config = dict(
    hidden_size=224,
    init='normal',
    optimizer='adam_variant',
    lr_head=0.00747,
    max_seq_len=1024,
)
MLP neurons of a small language model. Each row is named by its layer, matrix (gate and up: input weights) and neuron, and shows model dimensions 16-207. Each number is 500 + 40 x the weight over its row's rms, rounded and kept within 0 to 999. Numbers have three digits each. A neuron's up and down rows have the sign that makes its largest values positive.
A block is one neuron, or neurons of one layer that tend to fire together. Before each block is what it responds to, as a language model described it from the Wikipedia text at the highest values.

First subword piece of a word split into several tokens, especially man- (manual, manager, manuscript), also med-, fl-, bl-, rep-, exp-.
L3.gate86:512485530495504465559470511479456453483473424444579542457481504587531484482504506517435448474507522498513517521466505503527493500468513416502509473493553493513584496480584433505481449500552463488480439554484474520456529490529504530485470509545438575541516373520463429418533496464528481484466506495492533485448537551486450542491557564544444480511515526522522568524461465490452535501557474596492521473425528467569484558545522495474464540521526474470533453482511509560502491499468497440454486531430600528593612523490444486513505437515483446494492460585466568460513450516501512468
L3.up86:535499573478509533505446485495465471462509560513536478455536498495478596542511496513458522477468483531523472469559496475487446447500514525390501539495461478534423533446426538522509471515492448500459495515477597478506473532497497494535542466526532462481421470471509532428486531504479434516510507513489511497530495449461521448567526523450527486507512450423458485492545517535488451590477454407494516534468509511539407486496565498413481486440506572458406511436471549498521543473510439554435466502550515529498446481549507527510487476475481517540516484472535483486550466514467430433
L3.gate188:462471484556570464511431473495455508514478422483481574443423501547472524540454512439425467510494469484369536511508512448451460543531509515507543537476492500520549512526567404498551516517531475516477575502437553540477494485544474529464461454515482529444567562500564556516520475488514525538540465506495456521551483470545418537476510460621491510433482581501501471620517480505465486555490485482498494527529549458492525474543526511477520540459520580435501474437500531541498480460557493531431559423513431529480486486445558508511553494553555398513506487454524505469524457509458469490
L3.up188:466485516451500529448482481455429445497578502562599404385522510484492523530486476461476454482515535543520534500467557504466521584490463605446511518444495510527572569550523494405482463468456521478505511528414508508499470480503485536451505465553500432395563498470555453500487526458489485503597466428529527488483489533557426518499543541555489552455467535536479507503506465462514503536500574510477468482504527487490517478513585471530485504482557510502489497484541540481499461497559417604442506472515424444468465488517569490534531508542393468529474539525534528474528467438504465458
L3.gate237:558510505427515500499483492531448443526470457539497557460535473538485498489456472480529487504483475492485525479472514534524512484448487500589481547563517406558504522586474499475491456523565548456450443533455529462518530505415476585482507562536473546473544443455496486467513507498470420511635525528537456449480500537445477552414497537441436490522475486425491562521549536435550506581413426542500548461481557522469459479478455488514430499498504480497487535482508499519543537485548470460479479496458475498462532488535540564440480548532546480477502439547500550500507453537551425529
L3.up237:527535495500541573404513494506473554535536507500523531462607492514477463447470507533486519408457458558480522497537548513489529516496531541532536484542536461502525448475481443515480514511528480457490534465467470470518512506486412532472450487552524466481504468515448402468533540554509412522603485525510479507441527575521450526432533527611421473456487532512527497509540509524474471553460540474513545473459580544495448447486520517501482459503512516566527504485503552422435455464529500528437501495443535425483511523482506555454524494510524453531524467527526588450517435475523522460
L3.gate319:584547511491472528421465534506523477460530475516547452388514485468548487520466513478552506508450478470556551472575496488469401498490513529482593482519527474512475484487482451494525519546579480515455469582495458500509505505495470523442502477502539508536469436503455502535501561496473509409553443509485462527523539529614494443480516459467545513521515553531504536530493533480506471534506523485467470493457488511433489459497455588475513531452471451495527517466431506473463526467498430545490485499452501495446587482424556509481509537548419490415442486516508549492483496569558492480
L3.up319:484488513473491515569412480459484480504501395468467455420515520456546571522492494486510610510467514507497499457459494485539545428458535522484537566507477529519420482473529525543477493490492423521455520541448525451470514550469437464438483477501434386539526576508551438490536474432522518409497469470517444477456530463539515426503544532508515491580490514459460463550406447453532485488529490517482499497443527505469475528441509535486501484469506572465560485495535476545527517492516481575519519453472516523542494433459557501503574497494504509392474455536500467477431497518502446556
L3.gate374:577487441530537460424498463628494520525512542574521464455555444556501493524494518575474508489493536554468532559499548498620501436529483540531433513443541442469508433463514527523520473487471548439519489465479501444539528427453455478514498522559543471418522405494500515444507525545473459454486500513511509574451494511504493498443581451516510498511505530495537520504559482545431498468415503520514537541509544510487441530534496505508497472515576468502435521549529501553561429478532539494436479484473540406542444496424546554542488447506579551567512563509525542531474513491504420455
L3.up374:496519466549541498465526455524450524563519576615532503457527441566505480494520476480394485500481542533471538547497555495528453435512467562489476536571540452501550429442565558548553437537412477420446483505463487439580502484505442504496478480506519489418537452476565480466521531461552486503508518517494564548457513529510457463513584420585518526555550500481522517507559468577422517460505482519510490534516548495452481568480531489527457481504478518486529514533543508482526455466539573505462488533490467435519534530446499520511506449495554545592470540494474534446541521545479490504
L3.gate379:524484498467501546496485513555454554495446398488508417525544552528504487538512504428508529472532512530453525464486508512571526538477547531454486521483440457500496494445491490556525506510522437488327467513497470512495480510490463483529471477471571445496476601560416464501527471551479475432545467582523500511505505458467519481494502525528488507535594564452495467543523434473532481442533456554522520508505451487525515440521488544456513517487551446442491465530494513478577407520465440527457526544537502526478480500499502525472495511482398488474447476524484482518438465527564502478
L3.up379:467500499491465496507444529517550497508508471592525455496486546484478441511491481452569543454490623504521521505503459511489474473481520459563486519495549478480547462636450445512552486525489432438504501573512506467554496489437495540420523524550461461510531490528499458469492465531471492489471456482527509457478554543564474488466501505456522520552515453517510484524521441514529495486421519453547522512456475537528453399426556483494496474494482498507473471491508453467427448490503396517506500494493500441476511516562492531555418564510448428458441524555521544499540469526449454479
L3.gate406:472518468490454508431440517548462418469536404538591501481544519534452633470482517476481509464428491487536552513495523545459487544505502532476569457536594477560625486531465513491442488485485488505530522491477516535530485533509494524480503532497524466567523449519460489514498480552514440411471511478499464499517495482552532496493493520499443423506531467508491497518460461556462419440508548605490507529500433503443512458468490496486419520390565470537504448482497514451470506442525441485482471573498480542429464541504500488514500469484398496483497479573493512477504518492485503455
L3.up406:513494520563475508481477523533490469538537468557557478435503521497485522576447475461545542498480442541549489486469545418448545539503565537471548499438620433543618532519463502550469510394515466469525513540497535513483527531504508472478437468535514480533507456441530483518480479551558449481475486412483497503536455469530484517535498575461493482480530477541492456550517580537561484498539615510511431462465458571443462529517452453543489466417558479528505534449544517486474529477525402448562534522510412529543539455537456525488543516454459478503504445492477469542579491523445495462
L3.gate438:540469525481545477546426446482460582500509397540484444555556510495500406513466485462552504516543533525466503442560537470495477505430493510550495494533475462492482487457524573452534454459523465534497498493475515487455474512411442460510455473425536507478466456574459521465534505458536502559546492502441504440454518429532539503488448432544476530519434512491549500539475458420520463483525527561580559492512559485477441453521422512515534494451492465455488517469498480446493536472501423536508487453600475530484536508505516575528477467463535490470472460481533487505495485542563468470
L3.up438:519526483482467540450514487539502562544477484565507493547482417478450500509409521496467542465533468522519524511422477566490505471520506486515539456535527458476548461542544491485524475492498471457551476564502514502530508505464513605473438548532499506480524534516562507454463506472552508432502507548510544444505528443458499549505559451505497474398525497486533528515556524547492473484470484536546510499492501449443510484500530526448568428514442427531475524551498444490534459482544523441480492510527613411495477458494580596393491533470524601551565500499510504484430535493482471481

Two groups: word-internal pieces after a prefix, such as c in in-c-rease, pre-c-inct, con-c-ert, or ig in or-ig-in; and clause-starting which, where, it after a comma or period.
L9.gate124:551556481444504491516557503490502507491542441468447509552511558532450590480454552491424530532547470520519505453535530515506604411503495527562569486505472507546531464513498486456570505505478581458483491499476476491479505435459451543543564440424483491461456515549487518515510491559539502500513523510547521445445510452496474517542539528498542498568548500446546568523523527445566527524528415480488534456517485444490525471553438515455465450549465512495493547495584489544481473532477472487480473449507522567534503470509457564556489530458522548522554489481539473501379483483490517558
L9.up124:457439514524543467557560442479584530481474477504529500576496496506539456474568569473499501504521444551436465565472547496513503461514487485566499514454503519498522426520549452544559517558548436497477498524506449504536545482481516504559470416466488596487514416522412487531446429494489510510513447497503588502540451501467502558500547441501550523593504495477491411524546498558481451458517481495578550500502490503552505485539557500517539490540507467535499526478532473500465479447480474488545556457540530489502491485442459488522533597473539480561430513490479531462513538563463526454

Word-completing pieces, mainly "other" in another, mother, grandmother, plus kin and role endings like father, wife, Bomberman, president.
L2.gate30:509506467473520438488457505523466528493584523483573476455526474592533479459514497512501447564514465397534532460511472462506502514450510507470445540550411466395498487467523492579545457463526485448585487505448465572456467461531473583488489536467509564604521415402467509527518447532469542478506478515487512529497501474507508448547406567462510520529501465529530493500473480474540506557495574489495557444474503497489539485457469532519498481514536535501465456491556452494491495514454516513550505533441552431527540462477486532511488494495483586465500509475475451502564537512572514457
L2.up30:392466473530548545483466478444502546449572518474528480482517472499546496477516444496431435513459527510603474495477457472450472461474462522476468514515433486499484468414455516553535479491480403472492573488491466462481477494518480506534444517523440490532529489496472465536534456431494487536485539406502533536507509401442456446484403582455590504563487440519481483433504516443474486489500554488475490505481449512473553439452535524525444465482467582520503459491546478451469553527589561505555446464462492534477499495531549488471434540483442543501538530529521449489511437503489477520
L2.gate174:501481530487556418469444517473479421472521521460517560465498545496487560530521478535472505530428450456580424461503489507435475491520380527462433499443488553563559448439452469483460470519491497552489549524496523510545489534574486466426472503464422467506583520491529522565504472509496572497486450473436482515469526496521517537399481474429545428497508551477569473522433467529483415511464490430500413603477530500493527556463535510464522453466514474502473481493472460524536536488518524568521478495490502442555481548424522524464511457499443454492498471513505518516515512487473523485
L2.up174:538467444492448550443565504528511525498463515548494534590488473513511511481452499484456539498566515496539530489509444560532524476489512509553460485512544472530481458582442424537516525490455568531505532450449449531533522470495483591564501436546514454567432449464461507485490521482521465489501500582576471535445453536454485426566499465591486482479578510471538496507563524476633554521481512420522482479500509485541471462481552478546440522504507537523491439515531518579507468513504562537497520485500413483491400418468478546495481528514591541566510469514503520462514467497541473519
L2.gate274:474465461466475441566484539505498472489515473574484502508453512509544538570448540475427510475500464470547490465495471480438475450517511616434502500501422514492481495536466508517499516529505461549414504613441513548442499437596465492465473473524455510505500458446518505460445544568506449515583510533533460468525557510485539510471497522444510478514516550435454478469538516462505493488470495572552516576484510447494471478484532523495439499464557561603403490481513487540508480515501494530509544491472408528417508446580423445442438464482483523469491483474445494502512488558475548452
L2.up274:477451498516472500482436500495500456524526386616506431499459511537529547486453510519441501457502513473500541491517502480448451432496513560440606477483485546517497580530509504495444511517511489524457486568477523522485537468517440502431507550457518437528558555449491466494474493585501556506579447505506456520547590426530560447474500503496477489520468604515503503457480516552439466537515549554500504545486464476509513461523488475492416496425548565544461456478462500512472514426510463454510494501419473600497492524439497471514484483515470531495489468542510534500478457488473508460
L2.gate305:503475555465382497526454499465478462530535451414534521537520494550481585471465435431471537475463466490446484479540511514486489474512508564436534495464497480560569532521496561467495504487532511447466528540504566511507512530509455422438475512439412454550572539534543463529515462469542509577536528514449490556523555522450526467479460530497535448485500481530490543541483455527438482492458471527500426519519520511482495433457512493451522476463542591493479539425463491518499546487454458530510508440546507597533478505492537432498543467468422489472502456567501431517467428519523483543
L2.up305:440504520525514507592469495488413528468517507506488473406527506504531506471438468555467485446442510459498501463451575545457461469479447547517528448465533543568557471502490542466506589449498523529424426487542533493435502531502493498499433461515514431476598479500476472433539487545518454434503539587511542461575495477474531485456536501465432506516517510581542523524574579547507551506451554485471498554496550498490470482511457435522485525508554555412461477499550500457557536540508542532500541547498444470483557497501544462473504488476525458598491449530499574442557466573495542484
L2.gate347:529556461520499460510487515467495464460504395550538534479564476510512550501499563493560515512478569479393536535500466473503504472529583514444533462478497538542466548529495453446496508520533490551476530496491504510541506505505467407515502468483477531486540543554508540531530540527445557548481471475449401430534587478501505479498539446461446477466480592482403530549477509480548495528503538552537502510525529479506486483508417529539493551469512459447494565472414520494509466470455465508473563442520473646425513498463507523478493471443547487438480455489474492493477468574505418472
L2.up347:481554467491545488414554511530475555553456512600499488414490549487435544519501517495493526505471566427483488476526533409542538428506522522495474405411540511458495512558526472452442461509445496549482526552506480463470482485503557470473450463543484400465635536522525493482464577515448526473471513460517462426466562544407540501446561560467481435438527570480508521505488484505557464491527479496521486547511503523504516481514526518613460562472506441505476500465494490514514472511483511474528549446492488479479496507513568464505505466402526483506460560589497498491532524541565452412
L2.gate386:506509459428498510507471431486546471503525481556527514458484436547460469529504461525528428481512524484453451519524503484574578486493502489453481500561502510556533501499606412569467439525513447469496508527398498500436546427564541469470506518589478562491537472464477477450512485555529446477530472466546497464546572514554489555513596491492489506507477527489495503576475428457531461533440517498548491524486502579475449534495409538488524465463531456437477489548457481484552524411417525477420518487475467500447532420488449552531446540541499509483496501591515554529496493502574453460
L2.up386:510475542501541538540437464472457472505541478554518566497508468483452455477454540525489522414459513546559554474483524585488557458547507546466478441540549499534559502457485521446412482511494386480518531522494491490493466522543452448442520514560490428467574430460473390459454522447461472485511530451533525508457560566484511450506470569511496477447513461501451449537498529523508503536511508536517499472478498541481445489456500463491483539403508597475521485490530536458479461477471467551421450518466466480523503507563523543510545472455475501499502573532536552418504478509460417502
L2.gate416:503449568552431524484536542570486442544522465556472567502508508473499505525494488498507525541515566433469538489562513580495455503453598557475506461535476495507590514484487479486452459493527474455483438503539496468556519487547525479561489513477481505414525500497478514550489558554501573505465491527582490491519601500477491506495554388496490446456556532503489532442516517470514445494520495553478499467488592470474440443495526534481497499541531539545502472504518533460461442478457473530518497460543501536490497561412471539481501511432508506521512434460517472520459473427554557453
L2.up416:542452482573513497577506510549505453473519415521470488457499487501457529527459438562456537518500511436522572556565520488542462471478559595488532506520450544445527471488485535427469536447547462430477493550478471508539537510555431508442520495586451476413498500558488501588458487501492520505449533540575541507527535516526464492538533489455478460499580506459486428519521441431498471539542506530447484514485569504460506484542434506442513493474493498453431529475513498478494350499461459542468509538481535518488490504476505574489488511462463478537529445480463459535456411545488500487
L2.gate431:563562509476480533471527548523504532540526439568476535441560531393440480480481467486504553568400491587468505507472533557458498524509509533560598542453515492546530568462505579458504486522507461410534447465490445475594468528511469570472467527439556436499412481500445536531528513463458509499577535502448517522501532507517447400540456488541504500475515540486474448502528518452521530527496572509479538480477532493470463434449498504535508511493453501529508517473501528470445499515537469498516540495511455477455530461453560559489520530481527540524521477562517508477534432495489491463
L2.up431:546489546562429494550529480486498532521555495652473449489563490468520556471401528479478536556463511533491514534433561543510503530525467446508470506534449515526499499555473460509450571547504537506479562547456544492442431499509476528531509527515401398509423519490463498448512496477517481505410547527497481575470503515408483434491470525495477457535501510481531497475506559492535547474470492460520461465464571562487457429478555463457535475467506474461437513474486510484496539538543489529454533517472477484551510415516548457455455555469473533503536482485486437511553489487469445513

Modal verbs like may and can right after a subject noun phrase, and first pieces of split words, such as am(ount), rec(reational), may(or).
L2.gate0:547594539528481476511507511517454423508510486526571531521507467526525534495480488465474486533486481565494454482525494501500498431469561467435544448521451483469420542481503489484550498472530496503510440431553519523492489527495481402522519440449496504558409438454517499509511405589476456568529532495498440547509445477499479488580509466496512468524507495457500578525487491456494507457494460503501488488505468552548501538527441526462450487475503541420494496531525478513562502530497502560445471513477492661479480464427513514465492445491461522459446531447485536484493435503521439481
L2.up0:449520538419468422489450487498432445504530486509466640474501467527476540445539563491465556487463545494398590494530501529467480510477542522504455442528515558595524558524477468456497473560471494494523488451565565522556530563507454527461542497484460495517539482445537485577509469455521541446574496516523493529476511564584490508556516529509537474531440501483455516517434472549503468518528489445452522438481499550464500438440479484506489473433441488527489500458538495456439548441531454490513442462542545447443490505474526487428511425503431429460427509550522504504508473492506494506
L2.gate106:496564530483486549481419494537482439463498433447543534498494485569475492566392437471454533525531530513454562475542491545481453499475516457524450513549520494488529497421553435494536518476471521507507494472494556483432581510532421486530574516436461479470544510490528492484418427563516476549450581425525483523478590523506527473541548499499463467524421554423563486498445493442476400507533524458513493427528504513463483500511440518443532437451510530483479413574526473463496563488486488538463418476517532486469500537432539518506452537509495502526464505530477507559487484503512517505
L2.up106:496479549493433470536428509521520377446567416567474506538510507488480585502468456508491558528483484518476521521495504426490438521447547509449491498436456487473514491520516487444531484502566488564461517494511573452479543530565412434507569525496481437538480475536523487492482428493492457587478567471450488447453579524584473461499553453480456439524431555422490506501538498476418460496507483457452469470494468446427445493477510509500485496444482558499540428530547504503481523496577476515503519502510483571489514542453507540496472542493530494548492477478486533557559451479512467528
L2.gate109:605490523531480532463390480484475469572555461506486530519534494432490495430520466539501501515493492492538459513467488450478452487459507451511504500459584489536501501513474448498498479580604547503512484568492410557492491482551461510499469527489510470566520479463525568544537493511490497560435517477503465474494531478491444527464539509548511500572403470507495527467465491560502508501465533456513454453487481503575441516448459534388489480458472534555509496417446529518497517451506490532492471470501445528500565476551550461485486428527449487442494507448480601507484507480510455540
L2.up109:552449566471477527476517504514470430522506486505519489600525507539465434484458539456528567448480534532381481420549516470475509464493470489536446454478502571484439570450523554511561554537529529574558520441485513493498515546427501523489495480485507482525516515484445482510525498557453470546530551504505521412482495522501426424485452466445488463562471507455521470451480447529550529473485511518551512546491539534507535514478479488535508504507546551511521550407462562442402440512561438499561496511523454516517472545513472527473484501478599485542521448464537485496465417559493537537
L2.gate119:480475474463456422557489513495439384502548519513464525488485530463475584476462550495512598463442494581510482475524519534483547460520470495457510469481519535579531567517457521493502534550564489535440537496466421496535516470476454450480521405521472481467545539550464548441477507511490505479472545530525525445489534525486485551451494495517474422505473483450481466511535440479599500466476528500460455539487455501446482448475555466512519522471505600482486521508533525521470445524459467529540454454511439470530482492538485466548545503456518469491570444590507373460528500517511529559
L2.up119:555560498498530487517555462519602466464614491464516539475496524459552455403506452555472479535454491500485542510482526418429502494458495568529487497456540459529508523539506430470532501487551497463468518482528505480541513445489468476421522466496458499495561564513489455457462512403527553461457499504474471488468522520469458456391507529484493479509434525534514561426426501474567501520481478450560479429580520424527460520534463505512477466517493448445476532447542511511521456515582526548539572471393539499575519512480502483532526451464467564533475549473465515456531522513495537482
L2.gate121:495522488499453423498458540551492400497478486526469534408516443532545579523496518551415555498485547488524529508483545528511523555440492491469502507426509473564544524481492521479450509552555578481430490486523498470525510490579449465577481503540517494562479508493438485528530514470469502552485505476455432472509505471490525496530478519518439477520519501508512585503465441438519578565451553473527487496482494484485465435474422500480495493412499501429412491473518475590520587439518482510467430497489480555486468486430488511517420433493462509516510511530504475463476493505507412526
L2.up121:492492475501432516459574538502502485548498433504496414436550525516530532445417448545531530433426475500577438506477570494523514489522521520510542489497489560580505584461499485444419549486531493541500550479518483497421545570515453609462526517531516465479526559524492422478514557492507476484481490509494497494497510622497502439487546571493507532519534428570505438501489435474555486533449600440495468560489517509493460460429477542476488492488482547449530439459499519448462529489546477475509462472495494477517520470534507523521488571567489537526524508553515526443439470509464459485
L2.gate210:517535483450407482585451556493384408486533489456475536490482484404492544492529519571483551582503572411507509511498545468507504516522526522529512439439489553445452562495540467396466522481606530528513555467565542520532534520500479463551506460530505508468469491481485559488541479531504459532420483588483471555485564537514495470513532475482502462526502498476419510537488555510448518525503562460480478512550533495522446427503387477444489569492485554445486491481494492464565489514497465520515522461515484554545510477463530528506412433539487485453494487571493436466489475513537531482
L2.up210:475522454554467481517448458465470416473484511543481501443531523496450481503461535516515525563444569486535511488481425491510450466539530484491541489443580488401483521520459492482455469494501498495448471481467479478540478475460458512503499499488589483511532475531501542496560516503476541519458553530486504480515551433529496447436438528536487417449464617549504447459520509556500491469431509484490417562535485449500505437412498497488491553455575509547527456532447510554522508438452503528398508460547505540569444486506478387530503559503448493542531477543540477465475501526472450502
L2.gate381:626523455477508460536460488523450433539529420400505485557537518498530488474465546508478484466501483462431564480520456518538477523457543454473500425543521485537526498502480534478488495504599538545500523472473456481500566551489423510546470487476585529411520498504497540521565505496480542533537520515542535473500538585523503484537530543527491484532442570471507485568533520522474525484544515453564529454519579452483490488499442497397530538461543481508507502493473564494441544487510464472477514411563505560424496515539536491509470468507494477564466424432575520506456521493578555486
L2.up381:560497449473417441485524510520483405493475480543506528454529465611488497450424492501506494424543436473380587470519493503517494528500530503494501535591516517527538532505463449469479478528557500467534493476523488535512546512520423508488515533494547493483472474488498510546502497496510605493531520531480479539524542495636480481486521522518454469502504532468481451508462526544545529478460506441488502515430559460522523529529485535471490437479511443495552551416470571435483524426489432532466455496504502546428517477501487552509513541540424476460498483496550539551501499531516451482
L2.gate413:485585479497505465532453512535413408437562459429533547477534491571563503519426476529451524542508484457508537502508564479545459503483452610474476452452473455515475599458517512515453457548517512555507537485564498490475503429575412460483472463538448490506507528524467495567497463576484529482451503617446502590508491513547498459562488492505455434545501471523507550448439462538453460489450487484497498512523494495528517552469466506503520442467503547483478510470480494501509533456470550515421481453518503549480491540531497518447552469515532510519475512560465513508525480531553515531
L2.up413:521493466442499471497506480525421377492516495540505601476547503624511560477469546528510485498492488466506570544478517531552495490482490520454496442505562534477496605505497484555512524453523490465471502464499467431489551500538428549529463508535594458535553474473535575495559424496479512454548544597529556499473528527562524469477517495502417433446513457484457498521486489526508493549491538499461479491495551468489511564513423516511508478406475524562505448506497534450504480420476479530457532513457473476461532607499480521516569463476494532492455542467503580500492434525541490488

Second word-piece of a split word, usually "or"/"er"/"at" after a short start like h, wh, M, the: h-or-se, the-or-ies, M-er-itorious.
L9.gate228:508493500507498483534494520473521490448607546524510582503521509513492554509500521489531565578525505539482523553529490448525510443481459471498496527464580498559479492449491544559475442518531501469457566567450543513520525430500509527569493400568503469485542467569463543471446505522532510519492585459500462445482479492500524492411498520485492491525534474510502526514486507527436565528458470580554493498532561462560538525526516483520504542526474565506517577452497478527531457510477522566546500494466565494493500454525504531483467480446520490501482479552449475439446412620497404475
L9.up228:516504507548530458467512439487567559413498542540478505521538503446476537438457502511484525527477456584413546454451507569545524540556485466474454434524453440538539432484496478479452503509546558426569460567528485547440525485477591505518501490567469467560552554457583539479515466494436499535509546491487482471472479514476472454486476500483532443499609418517572509518482438491451454453549453453503453450513479484480449475484537505449439509507516479502495491489508520535427532498543526485578554535473475504447476466509465480562459501539502497556543427488436524482570511524553456481